From a checkpoint of a small transformer trained on Wikipedia: MLP 1216 SwiGLU, untied embeddings.
MLP neurons of a small language model. Each row is named by its layer, matrix (down: output weights) and neuron, and shows model dimensions 0-148. Each number is 128 + 32 x the weight over its row's rms, rounded and kept within 0 to 255. Numbers have three digits each. A neuron's up and down rows have the sign that makes its largest values positive.
A block is one neuron, or neurons of one layer that tend to fire together. After each block is what it responds to, as a language model described it from the Wikipedia text at the highest values.

L2.down14:132098101165124116136130116148134151142142121143098171104164110170091080108108163109126146106132161145172128101117088090082102133117117142132119100125177074176084057114108154140129137124134161142161094166116093127099106138093127110105108122092047142076154122187125126141124136145087081128188153120172117143181161121117060138137109130132120149137113118099135139068102078111140201141125135138078152152104139156156144095184099104172103113183095071104
L2.down55:175145056162175119086129124078128162112105151155117101127173151130123139124117133129121125120135178155117165058089118159141051064103151108167135083091101134126135113158115091171115174128131126159159129135114115091060162110163109188197143155116072126137101145223206128116137105100076098171148108137123114096175175100129131133149114188205093131157143114083151106150095086143122199190155112136095079097111122126150142107147105160096141124202100121162
L2.down135:106145131145174179102131166123103114119101081137127163126155148178199111155095077155149172144085091162116165128155102098086103104131147163091048151056085169103097128123162104072109091151109101117143139126126168158084108213075122143106064113133125127117110155191081193137094143076124118089200181089140147144103092137138165144048089134165120140130144089139207096132176144113180159148163137144117089180144181160133103144121146109163141148135054134124
L2.down430:158107116146091165198090123133092122158101113149103144151139174144086133100148106113121109114148126091155155083096187110171170143062061136054072088152115135121043093136137133102102158115156132137157184134158146163142149109087170118123143097093094109111149101084199130128149141079106133107112094104127116062114162198094129094093131155123097220092102096106087145104088134140100110105165146168119129139106110140164109189117092083112119123103122196128
L2.down631:111147092157096103132159183118094123161114140175141095093063135113107112110104192141118144075161143125141126098104176163141184110119104176085152143102110105180158159110105137119128152111136126088217145110124146110125161114154147070155113125128187109135090110118046108106142191093163167132115177026094082113151123125128127127130177142170115200120169151095135120093108133117124021091110137090113084171037107133154141114157166126133108090176167157088
L2.down870:176129169099128110074131147115132182135078132108121173132078174152182162142124111168158122136078098105101232097136141145064141142134086126106132156117174066082119135127117101123142105114116177201127098123098087170136136087107108110134104131118139098159127071101145097135133160176116160111156120178149153117210158141107171170186061164124094171060030111068068123090116092142115113091120100123142058139113140151067130063140134164084244129103147155105
L2.down1044:133100132107121180129139116131117108163160123178184109096101093101138079137140136142146153147085132126180107212126085048129151188147142159067045140111099113174137064114112168162118205160138110081123153122101075137068100082084150120113126163097142114133086179141068189120138081080156094136088120148119119106141172076131147124157169115207148076094121130113116190146087137133152123073125158112167134098130142096145143171068115114110144140132196085055
L2.down1058:141146145152156106162129146116181168078077123137104093122155089136103103125153169121149099124163176143104106138123104102097116129152159150180085161072195106105048185138083114137168117166164090095145176113180152091143137114078128118121166068115043159190083139163132106146141081108085119129135116072135165111176197105085083120146120197115075144125162119153101200138127098144136171084122106076120115134083137140163154127119114134149105103131112093088
Description: The first = sign opening a Wikipedia section heading after a blank line, as in ==History==, ==See also==, ==Early life==; rarely Long in athletics tables.

L5.down42:109102093148165189100172127151128087084112140179125122134159108127121160160115113148118055074138125128146115145138134120155115172226094172125133134107118153204079195150117083196190109096101102124118123098150110105159143054139155088123097140132181172093134099138147125174153126123050145110087159098133144097120186146068087132151137138124134131129106102165130096114117134176103109178054135163099140182190162146117092137146132161151114135077142152063
Description: The first equals sign of a "==Heading==" line after a blank line, e.g. =Career, =Plot, =History; rarely table header cells.

L4.down119:115108139171140156119115169091114067176147108149178127092101156104114146152178107179122139132062103109133133157132148039154155144102165122145142150108131111172109154086081088101173033172123138143131095133083127135117151077188197143104151163162105064077178149144152136082168182158088101121131136142113160062155161150105087114126128157120159126172131095131163135077121112132171116151141135140141119122143136114144105180044104128158099125106131113131
L4.down146:136121108144140122122224146085140127181125099100125052149099075107104130131111188071130098089116111089173094130123155155113124148158139166136130089123153097131176117108120110144184094089095092122166195162073071058079111060100121100102129189029137107081069106137148087115142132165107117145067136102069144103145152096136147082222095133142117204138079138163097121089122109106174174134143095063103109157134146176143146113093144146148124135144110089093
L4.down307:094121088093132094082091169143150161073136119075116154158077129148168098121095196112077062152134102122114154109059120168097096090154142149163083093181109140119159121094137119137094148150120152124176174096162154147145139103113134100146123124124138080099135110208189122140112093113137225146120185115112118144089136135182115142110186142125093114202163166147137111174128128112114125089146105157090108099187128142150135081151073080125112168102140104153
L4.down409:181151165116128115057097052129110128095127104127124154107127107098112173086069103074145091112134140174101122141075150155132191147170118140128101138139061130096131208177158123156169152165109104158131186189132140086142085137074132142121098126146166176088100169113199075075079094177124071127092139095063148096106099091171115160150177149088138162172157101120095190169101082149127180226150105125136094164114122159244152060156131123109133102122129177101
L4.down415:143179070218118144153130132156158101103163140140190099084091098115135126112108134100127103193137147094166156153147112098090105119157106108109187190110111103163132110176105119132141133093163122146093136128111164113095141139167129127173150113134156070105111116107146117119092155100137083173133075174123135063098094105075094114131106115156149124214129127155119199198107141159060193075158130168121031118105177140109119162104151160159075130145109119127
L4.down548:046158080194136141174123136175153090115135148135101221133143092154114156169098083116077158100108174138096191151128192144164173144171082143153167111111116074134100089176108104127185138131145183114119108159130104095108111101170145071092083133131170110093121160099133087113060119143164091068158159162118085138159120146095121140111128124112073153141117070074167179136132081167135120166157171132173152162142136131141068131084107161128117107074108097145
L4.down602:077106120127173133154158127133172146106116114087177099102069130175116155148086107205145136145137158080084146185117150136114111159118160164147127136115116122150184163052097122184108137120154132107122132107174146126142143146122139180182142131072146104187105122107156164123127112108153102119170109162137122125127125146116042154107128097156122155132149116132093175117129119157100158155131162109121155153084138147187086156142150143090109130162099110148
L4.down1137:093096190135135178126168131157053115192155096147135189116110120149139148104127128128091135114099083110124109146167088116115139117105110130138118092147107095155142106124148153154148100112126149112148166130057135116131092114172174141131193103127127136118078116108184128118073130087080146166097162132153100075096191227125094159149128117102183173085114145135102221149139202049148069147120151170128101109127134167135137090140090134138100117089088119103
Description: The = signs of Wikipedia section-heading markup, mostly the one just after a blank line (==Television, ==Family) or closing one (==Cast=); faintly, reporting verbs like noted, stated, found.

L4.down12:168095143112140128134080121102146204098197186143175138099109145151153136065206132183143094138150087121109136097171138103127158129104129098098149140132168120146111144165119168196125168102082188093111159148167127156094123093170096157114131131115135162133119150216118115155183105123108103170103108135120150188126082149116093129116131166140098120137120113133116115120104077129181090156103104094131190159128109146135132167125123207060107079117127119135
L4.down25:103119115134110134118171179126131093174093104113170137137158152125108142062208100106087154161147156114158076165107130090170087074125159133114171123161141163155105152152120147127179103166116154168084129107155067072085150186098101117159132129128102160175130134141127124139108170174048150120112143102150157136190134133073109098176133102163124143173113085117062151155168092098109085158138124099165135122081126128139131117094127108150114108114061129119
L4.down333:095067196075085139140111158132110164107160103125148143062146145122121100082132134106177131071138157133184148128121150134142116158106131105180104135161098084082183135102104166148171112098118130145145111138149101140095077106179167158088090093156061193127120133236153122130162121075072128137101158154122150116118120098167092101146147117077111127111167120126115136149157060110178136152020097131098146151170169159125129158142135142111180146138124135103
L4.down529:157133158127182119154172115142130128082169095144112151183111107100152180067136076075184094147085090123164132173086132156161187177173145135128165113199167138132068155094132110166119166111128109098116149058179129141155098137175161062138120149099141160106141113239101121176166062110127110115083146174139108133133071135151131070121107123140112129106152156167123168118110149109058116081146125113137142103099124153119144093126117152122098164132129112124
L4.down765:151201111069188166159138113151166138118111179111092155157065131132118113128137136183102126170135083129111185125118146174169153130088096118138125103102125111151150174113152144081122151090093134108162115118114078102117185122133080125114133118163106144080135172059124141133099073149130118135184101153124070148161150106110154112156100145166087153146117138128089182085108104144140162090113079076112187132126138113122165148114139112178121130115168124156
L4.down809:167164143129124129131080163117143103178132168114111188077109158173149164103163090087186110115158098123110142094103105149131102144135111141138182070165138157198120090129102088125164166112146115137091156151135168087119065161117135127187159116073125123106165142125118078203119114124105168100098099164144099162089154125129137106088076138144104119096153181148128081127072084116143175161101117179176087093129126121149099104143117102119148093093087099175
L4.down823:132133160096140084091153112177150172112068131084079139111117130115111130124139217106098107178157121143107104103100084103097132110055099126118172128074124177135167183168191131103106139075123131095164176159166148124190075193042108149100154133108175134100139193140162103176142134135110137126144119170181129129132079113101124139076158139131089152140082160119080148103130125130095223111132103126111145105094124057139143097132198128140138091144131108114
L4.down1040:166143148059130095096096137100156112130165136177107105084088160111101071125100115082115137070127083126108125175089160139126156130108130159147171109093110166107169149187129138099139134101134096143115151153158165078140120125180136061152211114123152104130109140174089129165111132129076163153076081214132123092150136098133179159140136164194143146137101129141158170196090123105127144142136102198134162140106103100071116136150098101187181162134130103120
Description: Fires on the closing = signs of wiki section headings such as ==History== or === Economic growth ===, and on the blank line ending an article's title-and-description header.

L5.down164:144123154153095155102141170144116124089158094141113207096095177152155107102129146108134129122098147051183104208096105087085150122156080133102147116140149164120107144113105095143107165169109165154128102122117053125172129186126110086122145078080133171124141160175100077069112124116094133129121152066165105117118112112105130208134104147054122210127084146153098173156152096120055194094116145125092174152133095121129158148110092143153069110142158141160
Description: The final = sign closing a wiki section heading in Wikipedia articles, as in ==Cast==, ==Political career==, ===Semi-finals===.

L2.down171:105155116154140116123125081147153118172145162105097131145170145089153124074128088168127156132133138123140104141156167146161113130133148139097158126159149141160134173160105167173069114096139097072120183160193097122186082105082127094158046169105118141183171156137143103130064134142156094109111070136140145086152103108043119177062118133107135117078127123167129185168147161056186151136146154082169116134084114092128119112130143131166175152149133086137
L2.down288:109011097147108125075166179102145130077120167052150099071249136134130055115115118120072122200155112160188102116184140151137133159093122112114085147168079147064103114099112110115125131177165168151117072084093145097116116056205139159144111119131143142117080121132169168047151101096118146119123086114100111069162209049088084121088122145128072147102076127056132080135147087147120117143165178157109164130109170090154154126115138096137144134118097055127
L2.down327:152086153127117074058110131136135135151121103118170122110129078123135144069155133146139184128116145153123139147109166118118139179172117163127122140147165121111138181155137118099077120120083115159098075152138150122130117068158120167114159135173108183127131172164053111097092108159118107134096124117065164098102094126056048146110125179097189134153145065143139160092141073128135143171165150179111094194099096132143155106125136177137143120145077071145
L2.down340:143084066124175170074143153130137091129094110091107162115049210179143125113125118103128158128122181103106162138141158097097154168142096087127170110155129112107175059127072086157168141101048072076075145139059136099134130150155165156177133110096098163115165121136097113112140133125146169112162136163135136123156099141163112149141106156162115133118114164160155124144147131149142102189114122118176157139105085117100157162124102127160139095121110073106
L2.down404:084097156132163107099080096143146089141155109082168128164129131131042129085157097119055144092124111140154083125141211139096122118121125135070151142124156161099082157138106099162138088133083142055127129117102134159130112097193138142149181110137115194102099141151113121101139163126114117161133115144098077119096069124063143085150089149167115067142161130122129143103142119118181161156064139156116210113150108114130151139147145099124113112153081104139
L2.down703:141114093159150115129113106109123088137177133113114059147124175136210103111139173133132116142088100092152102198133133099054131093178102112166184134153100079128114138127128115139199134172205112072159125165161084163170142057143091114156109116117117121146105131153143101122160087140180111198168134117088157130179161143167159173080145082121096157121096114127093112104131153126090116200097117137066115152153121137096133176159202117128130128165126153107
L2.down793:095124114150160122128155145148153199150109103213200110118107115084083112071092090072176115132148086119140136137110136135099166113145144104148192106109143147127130120090089155093063116017108155122176111116100128118168106139129183117153151104123090121143141107187124110162088159127147130116128148103144162140154096098095181149098121157107108163070094149134097130178107099072154174163159152094126133169107106165115093178141119139174156118124064130144
L2.down948:075099103127088165153155207047097164114154084134125153154171111127143106162163104089111130107080153108170053144069132099158110170127122108145114175138115144085116108162128131142154135154158124121146116140146126101160074153138158170119157091089142129146112147184112143096117162142083137046192128135145106092121146068110100107181126114102114176123138170143101169112183119077112208211091143150156148128202095189140125161109108115143101132155092128091
Description: The first = closing a wiki-markup section heading right after its title, as in "===History=", "==Gallery=", "== Ski fields ="; rarely InChI= or a colon.